From a checkpoint of a small transformer trained on Wikipedia.
Training: a variant of Adam for these matrices, 138M tokens, 8411 steps.
MLP neurons of a small language model. Each row is named by its layer, matrix (up: input weights; down: output weights) and neuron, and shows model dimensions 0-63. Each number is 128 + 32 x the weight over its row's rms, rounded and kept within 0 to 255.
After each neuron's rows, "fires on" lists the tokens most often at its 100 highest values on Wikipedia text that the model never trained on. A number after a token or word is its count.

L5.up266 [ 89 120  58 108 163 209 129 140 117 133 138  60 138 143 190 167 117 162 108  78 132 173 150 111 151 135 123 108 116 180 133 165 136 119  95 118 145 149  42 215 119 173 111 117 115 128  79 192 107 117 128 124 102 131 169 184 142 151 123  93 110  58 122 156]
L5.down266 [148 146 108 137  68 138 128 142  93 116 118 110 170 123  80  73 183 104 183 118  81 154 102 100 133  89 101 159 161  59 115 140 108 150 158  99 102 154 161  79 104 113 132 103 157  71 142 112  83 114 107 199 114 113 104 142 120  94  94 159 149 152  98 119]
fires on: "s" 49, " the" 7, "d" 4, " to" 4, "t" 4, " in" 4

L5.up476 [130 107 101 133  88 102 142 101 115 153 150  99 118 124  96 150 111 145 125 179 154 101 146  92 119 143  95 125 111 109 138  97 173 143 142  92  81 121 103 193  74 134  90 129 128 117  79 163 111 201 181 115 139 168 112 122 140 129 143 132 161 110 142 143]
L5.down476 [118 123 198 123 141  69 129 149  91 167 148  89 142 115 175  97 181 116 178 123 107 135 193 166 174 140 157  89 115 149  69 113 154 166 145  90 100 196 150 137  89 104  98 153 106 121 150 114 108  92 138 180 116 146  82 168 146  89 108  98 170 166 141 110]
fires on: " they" 39, " They" 14, " =" 11, "%" 4

L3.up94 [ 91 111  84 143 164 129  91 107 134  59 119 118 129 204 107  89 136 156 141 166 111 182  92 134 113 146 138 163 143  79 104  95 100 115 113  90 100  92 145  81  85 191 124 122 148  88 170 135 129 118 142 115  96 132 170 190 110 121 163 179 129 143 193 159]
L3.down94 [148 146 138 144  92 179 125 168 130 143  95 172 118  97 120 150 128  97 103  94 117 105  73 123 151 114  65 121 109 111 171 130 119 104 118 203 144 153 169 170 130  66 149 167 190 140 186 103 141  99  84 131 106 155 130  80 138 163 135 159 130 172 110 104]
fires on: "–" 48, "-" 18, " (" 14

L3.up42 [121 119 209 143 159 106 165  85 121 141 134 104 149 157 115 125  87 100 124  92 126 129 145 155 104 160 178 136 114 157 123 115  78 148 130 153 155 104 148  99 151 205 115 109 103 113 187 122 135 122 117 122 112 151 108 112 117  60  86 116 125 131 129 143]
L3.down42 [133 146 161 173  87 147 129 166 116 120 137 117  69  84 157 157 115 131 104 167 155 126  84 101 204  64 110 147 127 119 145 155 126  48  87  83 144 119 148 152 113 119 120 119 173 152 139 136 185 151 166 124 149 179 134  43 149 109 155 198  90  96 105 149]
fires on: " (" 65, " \"" 8, " a" 6, " A" 4

L5.up388 [ 95  90 138 182 118 104 106 129 161 129 129 138 108 172 160 122  56 173 116 141 131 109  81 204  37 147 152 126 122 102 134  54 181 145  98 108 132 130 108  99 109 113 180 143 120 111 123 122 115 163 179  78 123 151 112 135 186 110  68 112 143 151  81 123]
L5.down388 [148 156 121  91 157 122 218 134 140 116 108 134 149 155 138 147 142 125 105 104 114 121 139 150 124 166 182 143 187 127 113 161 144 124 164 150 133 138 147 121 158 163  98 125 148 141 131 178  77 108  95 108 118 164  83 119 158 156 180 156 123  49  73 163]
fires on: "." 95

L3.up117 [126  82 148 124  78 147  66 115  89 118 201 115 110 155 136 132 120 143 128 180 140  76 160 184  52 142 114 151 132 117 145  89 172 151 135  68 104 108 112 107 115 140 213 108 139 183 133 128 101 159 109 112 130 128 146  93 109 127 157 148 152 112  72 112]
L3.down117 [125 105  88  82  75 127 179 108  96 151  77 171 161 117  93 129 139 169 139 110 130 144 140  88 106 123  80 170 141 169 100  97 106 126 143  90 108 144 143 120 139 198 106 127 127 120 124 157 174 152 147 136 158  71  97  78 139 133 174 137 104 154 166 101]
fires on: "." 17, " which" 13, " It" 12, " that" 12, " There" 6, " They" 6

L3.up73 [120 128  95 118 204 108 121 175 121 101 161 117 143 195 142 127  87 162 113  87 125 130 207 117 153 138 168  99  96 148  53 109 117 148 153 127  77  71  98 129 128 101 108 139 127 171 153 145 136 141 104  86 132 120  78 204  80 124 161 101  69 140 139 162]
L3.down73 [106 103 138 185 197 116 150 170 142 127 152 135 167 148 147 123 127  52 149 170 139 140 141 109 127 129 103 103 112 139 171  97 150 119 126 185 152 163 146 111 101 130 148 108 150 123  85 127 108 124 155 115 123  73 167 168 174  84 124 131  89  80  68 135]
fires on: " /" 36, " ;" 26, " (" 12, ";" 5, "2" 5, " →" 4

L5.up162 [100 185 153 106  71 161 121 114 113 104 155 124 134 104 156 108 125 144 116 138 117 129 179 153 141 162 160 192 104 153  99  84 171 171 139  74 121 156 106 132 138 103 175  62 124 112 165 112 106 150  84 120  54 109 176 170 101 117 144  83 156 213 109 179]
L5.down162 [120 122 189 136 147 158 119 121 139  93  95 119 117 174 101 121  93 111 140  90 129  90 134 126 131  66 115 163 112 106 150 163  71 102 163 103  97 120 112 140 183 101  69 141 125 139 163 162 140 116 100 174 114 142  65 100 153 137 153 143 150 158  92 116]
fires on: " or" 41, " and" 17, " &" 11, " +" 8, "." 5, " with" 4

L5.up148 [174 131 162 161 137 129 114  74  99 147 126 144 130 107 159 140  97 154 123  85 109 119 135 135  93 176  91 149 113 139 115 120 107 154 162 126 210 151 167 147 111 156 174 139 109 188  95  71 174 143 155 121 129  60 126 124  98 151  73 111  97 143 130 133]
L5.down148 [139  93 100 132 178  87 171 131 162  50 156  81 100 184 141 126  49 157 180 159 102  77 131  96  88 124 135 166 161 130  87 138  83 133 190 177 123  97  74 120 170 118 143 176  80 168 153 156 144 143 137 133  88 107 109 164 127 129 113 157 204 112  62  93]
fires on: " out" 20, " over" 12, " on" 11, " Over" 8, "Over" 5, "ep" 5

L5.up556 [103 115 143 121 119 142 174 169  92 131 104 200 102 122 116 113 115 110  89 139 156 135 124 105 111 127 197 169 164 128 177 116 165 193 108 200  95 105 101 122 143 115  82 126 139  63  58 139 101 103 174 131 128  76  94 139 129 162 122  88 118 111 103 138]
L5.down556 [118 164  91 147 132  87 127 120 158  90 189 101  91 108 102 122 131 135 153 140 166 121 120 125 175 129 130 153 174 120 141  70 108  80 120 105 116 127 110  95  83 203 141 202 130 172 163 104  97  91 168 101 124  62 159  89 174 112 131 156  93 114  85 105]
fires on: "c" 55, " " 7, "in" 7, " Pr" 5, "ig" 4

L3.up569 [ 94  90 124 148 127 152 146  90 154 174 146 160 141 165  99 101 138  94 147 129 203 117 112  92 124 156 134 145 124 111 138 136 139 137 108  54 176 121 187  87 154 130 116 123 117  97 145 154 159 132 111  89  90  78 159 130  86 166 106 119 147 155  67 164]
L3.down569 [165 127  80 136 142  71 141  92 165 142 133  82 157 119 115 111 109 183  98 153 140  77 170 102 221 152 173  87 174  88 163 108  39  88 116 119 144 218 143 113 121  98 129 169 155 102 168 145 118 144  87 109 132 154 101  66 137  98 125 140 130 124  80 117]
fires on: " reg" 12, " int" 11, " opp" 8, " ser" 8, " ab" 7, " con" 7

L5.up560 [119  67  91  87 118 127  79 158 134 175 118 148 123 175 154  85 138 147 136 134 121 129 149 167  96 133  83 171 135 137  85 169 126 132 173 115 155  63 137 121  99  96 147 165 130 118  98  55 136 121 145 144  99  93 129 104  65 130 103  88  81  76  74 148]
L5.down560 [121 117 176 146  85 161 128 130 131 144 135 108 103 103 132 205 122 141 131  91 137 148 156 117 159 120 158 115 150 120  93 106 163 111 115 152 146 137 103 203 123 107 180 190 128 131 118 139  76  68 136 123 134 147 108 146 169 131  76 119 144 182  96 190]
fires on: "ter" 21, "-" 17, "on" 8, "pp" 7, "em" 6

L5.up206 [138 102 125 110 126 107 115 153 110 164 155 184 173 138 173 144 127 146 113 133 101 220 190  93 144 134  98 144 113 131  60 152 104 132 137 176 101 106 113 184 177 198  97  99  89 120 134 117 109 107 116 135 139  75 137  71 105 121 119 138 184 157 122 208]
L5.down206 [145 141  92 131  92  80 149  69 138 141  90 140 152 180 134 168 186 143 133 150 105 125 104 156 159 136  76 129 134 100 170 166 116 106 165 115 145 148 115 122 154  84 120  96  93 111 153 163 172 128 120 181 128 111 148 122 159 112 122 111 120 108 124  92]
fires on: " in" 77, " |" 10, " of" 5, " on" 4

L3.up151 [117 124 143  90 125 129 154 159 161 129 190 173 151 161 138  86 153 132  95 134 119 159  87 150 160 125 173 134 108 207 105 132 125 143 117 154  78 133 100 128 172 187 118  99 110 132 175 105  71 152 162 142  69 134 112 116 162  91 121 148 107 122 141 120]
L3.down151 [139 172  98 104 121 127 142 131 117  85 132 112 131 117  99  83 153 112 119 150 121 134  65 127  64 150  98 103 139 131 180 124 191  88 171  54 111 110 111 123 136 113  41 147 111 144 106  84 180 135 141 106 127  98 146 138  93 100 138 166  82 114  29 188]
fires on: " h" 18, "G" 9, "B" 8, " y" 5, " b" 5, " w" 5

L5.up499 [133 148 183  82  95 132 122 140 120  86 118  97 177 114  95 139  93 170  98 139 221  72 136 130  82 170 161 181  56 127 137 143 190 231 108  99  88  95  91 105 117 116 161 122  95 129  98 113 153 162 136 133 124 151 172 149 121 110 106 134  98 122 133 123]
L5.down499 [105 102  74  84  61 103 212 152 142 176 145 134 154  86 162 124 182 164 178 168 151 166  78 132 142 108 141  86 101  99 144 127 141 156 106 124 175 140 103 129 128 124 176 125  71 151 148  99 124  74 121 121 175 140 111 105 130 130 172 108 186 174 121 147]
fires on: " had" 35, "ly" 9, " has" 8, " she" 4

L5.up513 [ 95 136 162 158 140 134 131 130 102 169 124 151 165 187 111  71 103  73 103 111 145 118 149 147 117 145 194  88 109 104 106 119 117 140 132  66  92  98 152 104 129 140 119 106  91  75 156 142 133 114 166 124 100 115 111 105 106  79  73 103 183 114 118 127]
L5.down513 [151 117 117 125  83 125 150 114 139 101  86  78 150 107 127 133 180 153 140 147 100  87  99  87 160 128 155  82 137  77 160 161 116  81  99 124 154 138 158  97 111 123  86 161 115 114 144 171 167 149 142 153 125 102 144 135 135  88 103 141 146 153 100 154]
fires on: "C" 13, "G" 12, " pat" 11, "og" 9, " reg" 6, "Professional" 6

L3.up441 [147 118  66 119 157 111  90 111 122 116 104 118 101 161 122 144  88 189 106  75 112 101 142 141 133 126 136 160 145 124 131 149 151 116  97  65  59 110 167 189  92 107 139 124 131 134 179  89 135 152 134  96  97  99 142 161 108 145 155 151 108 115 103 142]
L3.down441 [154 163 134 143 141 102 163  97 126 139 161  70 122 170 124 131 199 139 120 115 139  83 151  85 137 151  74 106 128  90 111 118 107 116 105 188 123 168 152 135 114 102 128 135  74 216 138 116 107 151  81 134 119 112 111  98 108 144 201 119 125 134 145 161]
fires on: " exp" 16, "imi" 12, "pp" 8, "avi" 7, "ani" 6, "adi" 6

L5.up145 [ 68 132 137 119 183 146 203 135 132 143 130 100 108  87 121 138 147  69  91 196 152 114 102 107 109 176 132 126  72 176 154  96 116 147 124 132 142  92 154 177 145 143  85 127 137  91 139 134 128  52  96  94  90 120 129 188 114 111 141  76 169 139 179 137]
L5.down145 [ 98 119 112 103 122 162 163 115  93  57 124 130  97 100 171 154 125 189 137  73 202  90 127 151 136 104 155 143 124 123 126 156 149  94 152 180 160 156 151 146 143 110 147 171 155 121 108 102 173 101 186 119 128 132 169  76 115 123  88 150 119 106  79  81]
fires on: " the" 49, "s" 18, ":" 8, " of" 7

L3.up170 [ 91 144 100 138 105 142 137 114 135  98 197 157 108 190 163  78 134 138 136 140 108 104 133 158  69 186 184  86  98 167 117  61  74 119 148 110 171  89 150 126  87 171 182 159  91 166 111 155 106 162  95 136 128 128 148 137 126 159  60 164 128 156 151 137]
L3.down170 [145 130 129  92 129  93 112 148 140 143  72 114  77 141 159 123 128 101  89 151  94 136 154 128 127 169 121 116  98 116 186 170 111 127 191 107 189 135  48 134 154 145 108 153 111 171 107 120 150 173 159 177 123 174 196 112 153  46 128 198 123 134 122 123]
fires on: " No" 24, " St" 24, "St" 19, " Mrs" 6, " vol" 4, "No" 4

L3.up440 [ 92 134 131 138  88 165  97 182 167 140  92 133 103 150 146 146 118 170 116  91 192 185 187 167 121 167  86 118 127 186 122 109 185 153 161 123 141 121 114 114 105 104 160 124  78 198  60 166 120  92  96  91 132 116 115 136  94 119 159 127  80 107 170 172]
L3.down440 [166 119 120 189 127  99 124 128 144 117 116 159  87 116 122 170 140 145 169 129 146  67 134 154 136 150 125 141 114 143 112 145 163 159 190 100 172 113  82 161 167 155  84  90  64 150  55 108 114 139 137 148 138 177 130 100 209 152  91  41 102 120 118 130]
fires on: "\"" 42, " /" 39

L3.up376 [127 131 176  84 189 120 112 126  85  68 149 110 125 105 126 147 116 151 123 137 122 128 217 144  92 140 158 116 124 155 153  76 115 108 123 144 123  65 118  88 167 175 173  98 138 110 201 103 104 149 105 100  84 143 120 140 165 108 163  95 142 168 121 115]
L3.down376 [ 92 113  76 103 102 109 130 148  84 104 112 130 136 139 124 126 127 128 128 157 125 167 105 124 164  98  97 138 116 105 174 116  93 137 176  73 173  94 148  91 143  65 165 138 130 105 156 108 114 115 117 209 148 171 152  99 141 103 161 121 103  66  97 120]
fires on: " \"" 70, " “" 16, "[" 4, " [" 4

L5.up440 [108 168 123 132 176 149 156 119 119 173 123  94  89 117 131 129  88 135 103 124 133 107  95 122 150 155 176 111 128 172 176 104 121 148 114  66 106 149 124 131 135 163 124  88  99 166 108 138 113 120 124 122 130  89 102 158 172 137 141 110 100  57 101 132]
L5.down440 [124  89 132 152 103 103 136 159  62  52  80  95 114 145 174 143 114 101 129 176 122 115 151  82 134  96  93 119 151  96 149 125 210 123  92 104 131 180 133 104 101  98 104 124 184 102 152 154 121 162 138  69 140 125 127 125 166 150 204 158 164 193 169  97]
fires on: "s" 82, "ns" 5

L3.up96 [103 171 100 149 117 130 108 179 178 132 131 119 133 135 189 126 156 143 120 168 116 169 132 123  88 140 121 153 111 128 114 100 125  91 121 132 168 105 128 163 105 154 175 146 134 102 111 131  76 112 137 103 115 113 130 134  89 126 140 151 188 146 196 180]
L3.down96 [103  96  86 103 106 159 117 139 184 110 194  88 129 148 156  69 188 114 165 171 134 150 152 172 135 127 105 167 132 129 115 120  53 136 153 134 142 135 147 105 132 108  90 134 124 119 211 125 141 117  95 143 131 115 104  93 144 115 132 133 146 135 121 147]
fires on: "," 82, "-" 6, "°" 5

L5.up286 [121 143 105 112 126 136  39 112  97  96 162 143 174 180 142 130 140 117 120 135 163 202 136 181 114  82 141 112 128 119 150 120 161 154 109  87 150  72  97 156  98 123  70 119 109 162  95 132  88 101 102 130 101 116 151 160 113  80 145 117 100  69  90 139]
L5.down286 [147 126 143 131  89 184 203 113  94 105  91 130 142 135  99 140 157 133 102 108  74  94 173 104 142 144  56 107 159  73 132 122 138 132 161 142 115 159 110 163  73 101 145 136 106 121 114 121  89 137 156 135 180 108 115 107  92  93  44 108 140 135 117 138]
fires on: "," 43, " in" 9, "'" 5

L3.up116 [132 117  90 113 153 145 105 171 145 112 147 147 136 180 166 119 118 177 132 135 155 212 197 153 126 155  65 122 127 136  53  93 144 137 120  91 150  24 103 236 129 152  96  93 127 156 136 181 125 106 121 142 101 136  72 158 110  91 137 126 142 196 115 220]
L3.down116 [154 145 176 152 125 115 126  64 106 172 127 150 131 128 150 142 136  85 138 122 130 117 138 150 194 101 140 145 122 160 150 125 137 108 140 162 136 237 147  84 120  97 146 127 153  74  80 106 112 152 113 130 178  24 109 132 150 174 143 140  99 109 169  75]
fires on: " |" 97

L5.up194 [132  80 101 105 149 140 119  95  81 103 151 126 151 131 121 103  92 141 159 203  77 109 156 102  67 145 113 146 138 151 115 119 131 146  69 105 152  80 180 151 182 104  92  85 157  82 171  89 127 116 140 114  48 104 145  86 116 107  90 101 136 122  76 132]
L5.down194 [164 167 153 115 117 130 114 187 134  80 129 140  90 101 126 156  67 160 104 136 136 107 113  42 139  72  39  73 142 167 123 142 147 119 121  75 136  96 111 198 152 147  95 136 149 134 123 138 129 126 130 112 130 169 130  92 123 139 168 125 112 132 171  89]
fires on: " un" 18, " pro" 8, " sub" 7, " super" 7, " ex" 6, " inter" 5

L5.up229 [122  83 130 110 114 156 149 171 173 114 108 190 137 166 146 120 148 103 104 127 145 127 123 158 145 143 115 105  87 154  84  95 167 123  74 225  66 134 137 153 188 150 117 146 132 134  93 149 103 184 132 123  79 149 110 153 106 201  91 155 159 150 142 146]
L5.down229 [107  49 142 169  85 119 171  63 132 144 225 138 164 156 153 167 122 170 113  92 129 151 178 124 155 118 156 121 110 145 117 103 131 143 135 168 146 180 136 159  91  71 117 153 112 117 136  94 144  75 181 139  99 170 142  90 171 144  85 150 104 217 137 139]
fires on: "," 79, " and" 6, "hy" 4

L3.up586 [116 140 119  83  87 180 104 169 142 145 114 128 180 111 156  97  93 138  98 108 155 136 106 119 122 105 180 105 140 156 103 117 192 170 145 161 117  91  73 181 141 106 109 132 130 190 112 116 101 172 136 143 110 153 159 163 126 148 146 146 152 156  53 125]
L3.down586 [127  95 136 149  75 120 116 119  93 177 161 155 123 145 167 112 127 145 101 102 155 109 118 238 126 107 142 164 175 189  93 203 145 129  76 142 125 132 115  83 141  74 137 167 150 166 145 135  58 107 117 191 105 153 126 152 149  88 128 146 139 100  34 134]
fires on: "\n" 28, " but" 19, "." 14, "\n\n" 9, " so" 8

L5.up132 [126 136 171  98 106 121 157 162  95 164  84 188 166 105  89  47  94 121 122 135 148 132 193  94 138 128  93 142  57 162 115 116 144 117 143 134 114 107 117 192  83 127 110 132  97 159 108 134 120 160 135  94 134 136  80 173 124 146  92 124 157 146 117 166]
L5.down132 [ 95 161  80 145 108  57 117  86 106 147 125 124 112 182 160 152 144 143  91 149 145 139 136 151 166 117 103 136 197 162 114 123 130  86 107 155 128 144 146 131 108 117  59  84 120 105 172 151 160 171 125 113 142 140 136  90 175 174 155 110 134 104 163 119]
fires on: " |" 46, "ed" 17, ";" 9, "ept" 6

L3.up128 [ 75 136  86 122 154 172 160 140  89  58 148  80 124 214 183 110 163  78 106 114 103 187 128 146  99 129 157  89 132 102 164 125 133 100 112 142 167  92 143 150 162 154  95  96 103 171 148 123  88 133 132 140  87 141 130 151 171  66  92 150 123 160 101 108]
L3.down128 [130 107 131 138 110 103 131  78  96 119 114 169  81 129 143 102 102 158 114 106 105  86 133 118 121 157 131 171 123 112 169 126 147 130  78 212 102 152 116 129  92 107 162 184 147 118 164  91 143 123 137 134 147 121 119 155 128 128  99  91 126 171 117 133]
fires on: " Mo" 16, " Ga" 11, " Vol" 8, " St" 8, " No" 6, " Ph" 5

L5.up71 [157  90  98  91 134 117  99  64 118  53 167 111 131  93 145 129 127 171 117 115 111 122 133 109 138 145 167 150 108 124 114 172 152 150 130  49  74 104  70 141 106 145 118 104  95 132 107  97 159 137 110  96 152 159 105 171 149 148 144  94 118  92 142 149]
L5.down71 [191  91 144 118 145 173 111 105 132 166 150 140 207 130 164 158 156  93  64 134 160 114 129 145 174  58 126  82 177 138 183 114 140 134 175 160 123 176 171  71  71  87 143 190 158 109 102 141 124 109 172 160 176 105 167 151 103 120 112 148  78  82 145 117]
fires on: " |" 43, "}" 6, " (" 6, "ept" 5, "ide" 4

L3.up161 [ 85 153  57 109  80 146  89 136 134 112 123 129 193 167 182 141 138 123 123 128 113 175 115 178 105 108 155 117  77 130 145 157 142 100 151 100 167  69 117 160  97 193 131 136 118 111 152 163 101 114 144 100  98 169 153 120 112  46 153 133 130  47 141 161]
L3.down161 [119 174 108 167  82 103 116 117 183 110 112 136 110 177  83 160 152 134 161 168  66 138 224  89 145 130 143  64 154 155 133  76 100 147 115 131  91 141 108 141 112 218 104 104 165 122 178 130 158 111 134  84 121 104 116 101 127 129 199 113 106 148 141 138]
fires on: " (" 32, " v" 12, "," 11, " " 7, "'" 7

L5.up355 [115  91 158 165 156 151 172 118  74  54 173 101 176 113 119  98 149 123 147 163  77 136 115 110 116 175 156 135  82 147 117 142 134 119  98 100 160 107 139 130 158 160 145 126 162  87 147 102 152 190 172 114  83  67 170 129 101 111  61 105 110 201 122 131]
L5.down355 [133 141 177  72 115 120 115  48 130 113 100 140  78 161 112 142 145 137 119 129 190 106 100 118 134 119  89 174 111 137 110 132 168  95 176 135 115 196 116 115 143 121 126 137 106 132 109 169 166  90  93 171 112 177 125 123 138 167 167 189 117 175 147 139]
fires on: " on" 33, " la" 9, " real" 5, " se" 5, " like" 4, " inf" 4

L5.up590 [113  85  78 121 106 121  94 168 155  84 180 146 129 160 136 106 182 139  92 156 145 154 149 164 143 181 128 113 105 146  35 108 110 176 127 101  81 102 125 215 156 125  90  92 134 149 173 157 118 153 132 128 110 167  98 159  78 142 136 113 178 217  89 157]
L5.down590 [137 124 130 147 124  92 125 107 130 147 133 159 118 127  80 103 158 134 164  92 114 154 157 126 108 120 114 119 141 148 212 122 157 134 168 162 161 169  95 101 106 101 109 116 155 157  78 164 123 134 134 202 159  88 113 110 172 119 115 146 159 174 172 132]
fires on: ";" 50, " and" 31, "(" 4

L5.up470 [ 83  70 116  85 108 149 124 110 119 144 106 161 121 155 149 146  78 115 144 128 149 145 135 186  77 152 132 198 117 202 111  88 154 110  93 146 114  83 147 167 168 137 100 130 140 157 107 137 145 107 121 148  93 137 146 119 141 124 108 158 173  95  74 176]
L5.down470 [ 87 130 141 172 157 109  95 126 134 117  97 199 121 132  50 119 197 118  63 123 109 135 109 158 157 132 167 136 130  82  88 199  96 123  87 110 112 115  92 155 122 112  90  84 132  76 120 163 146  69 167 146 135 134 179 132 115 169 146 116 110  90 134 136]
fires on: "." 26, " since" 9, " before" 9, ";" 7, " until" 7

L5.up412 [131 122 201 154 168 100  93  82 146 143 159 220 120 133 138 125  95 162  83 162 141  79 110 172  64 127 139 222  88 106 152  89 151  82  88 100 163 102 112 146 109 138 118 145 107 138 106 134  73 184 123 145  72 127 100 157 115 121 131 124 143 140 108 140]
L5.down412 [117 118  89 162  96 172 183 110 204  97 108 112 114 117 113 124 162 135 124 179 115 153 145  82 140 170  78  52 143 108 157 133 105 164  87 149 109 126 121 116 165 119 114 124 133 190 140 140 155 128 120  90 166 174 126  71 117  85  70 150 114 139 168 134]
fires on: "p" 44, "th" 8, "0" 8, "-" 8, "." 7

L3.up304 [131 132 137  86 113 142 124 113 114  70 135 112 189 133 146 151 126  73 103 165 123 151 126 183 124 117 150 140 129 163  73 113 122 207 145  70  99  98 110 144 145 180 168  95 110 149 144 104 165 165 100 142 121 110 140 153 126  83 143 107 115  79 169 226]
L3.down304 [129 170 210  88 120 122 102  66  96 111 137 144 115  96 154 121  64 138 108 101  90 112 144 159 122 104 128 159 109  76  87 160 136 100 137 153 109 134 132 119 147 122 139 159 127 123 143  80  66 169 191 159 147 148 172  60 189 104 155 127 152 193  92 121]
fires on: " on" 26, " of" 20, " /" 9, ":" 7, " in" 4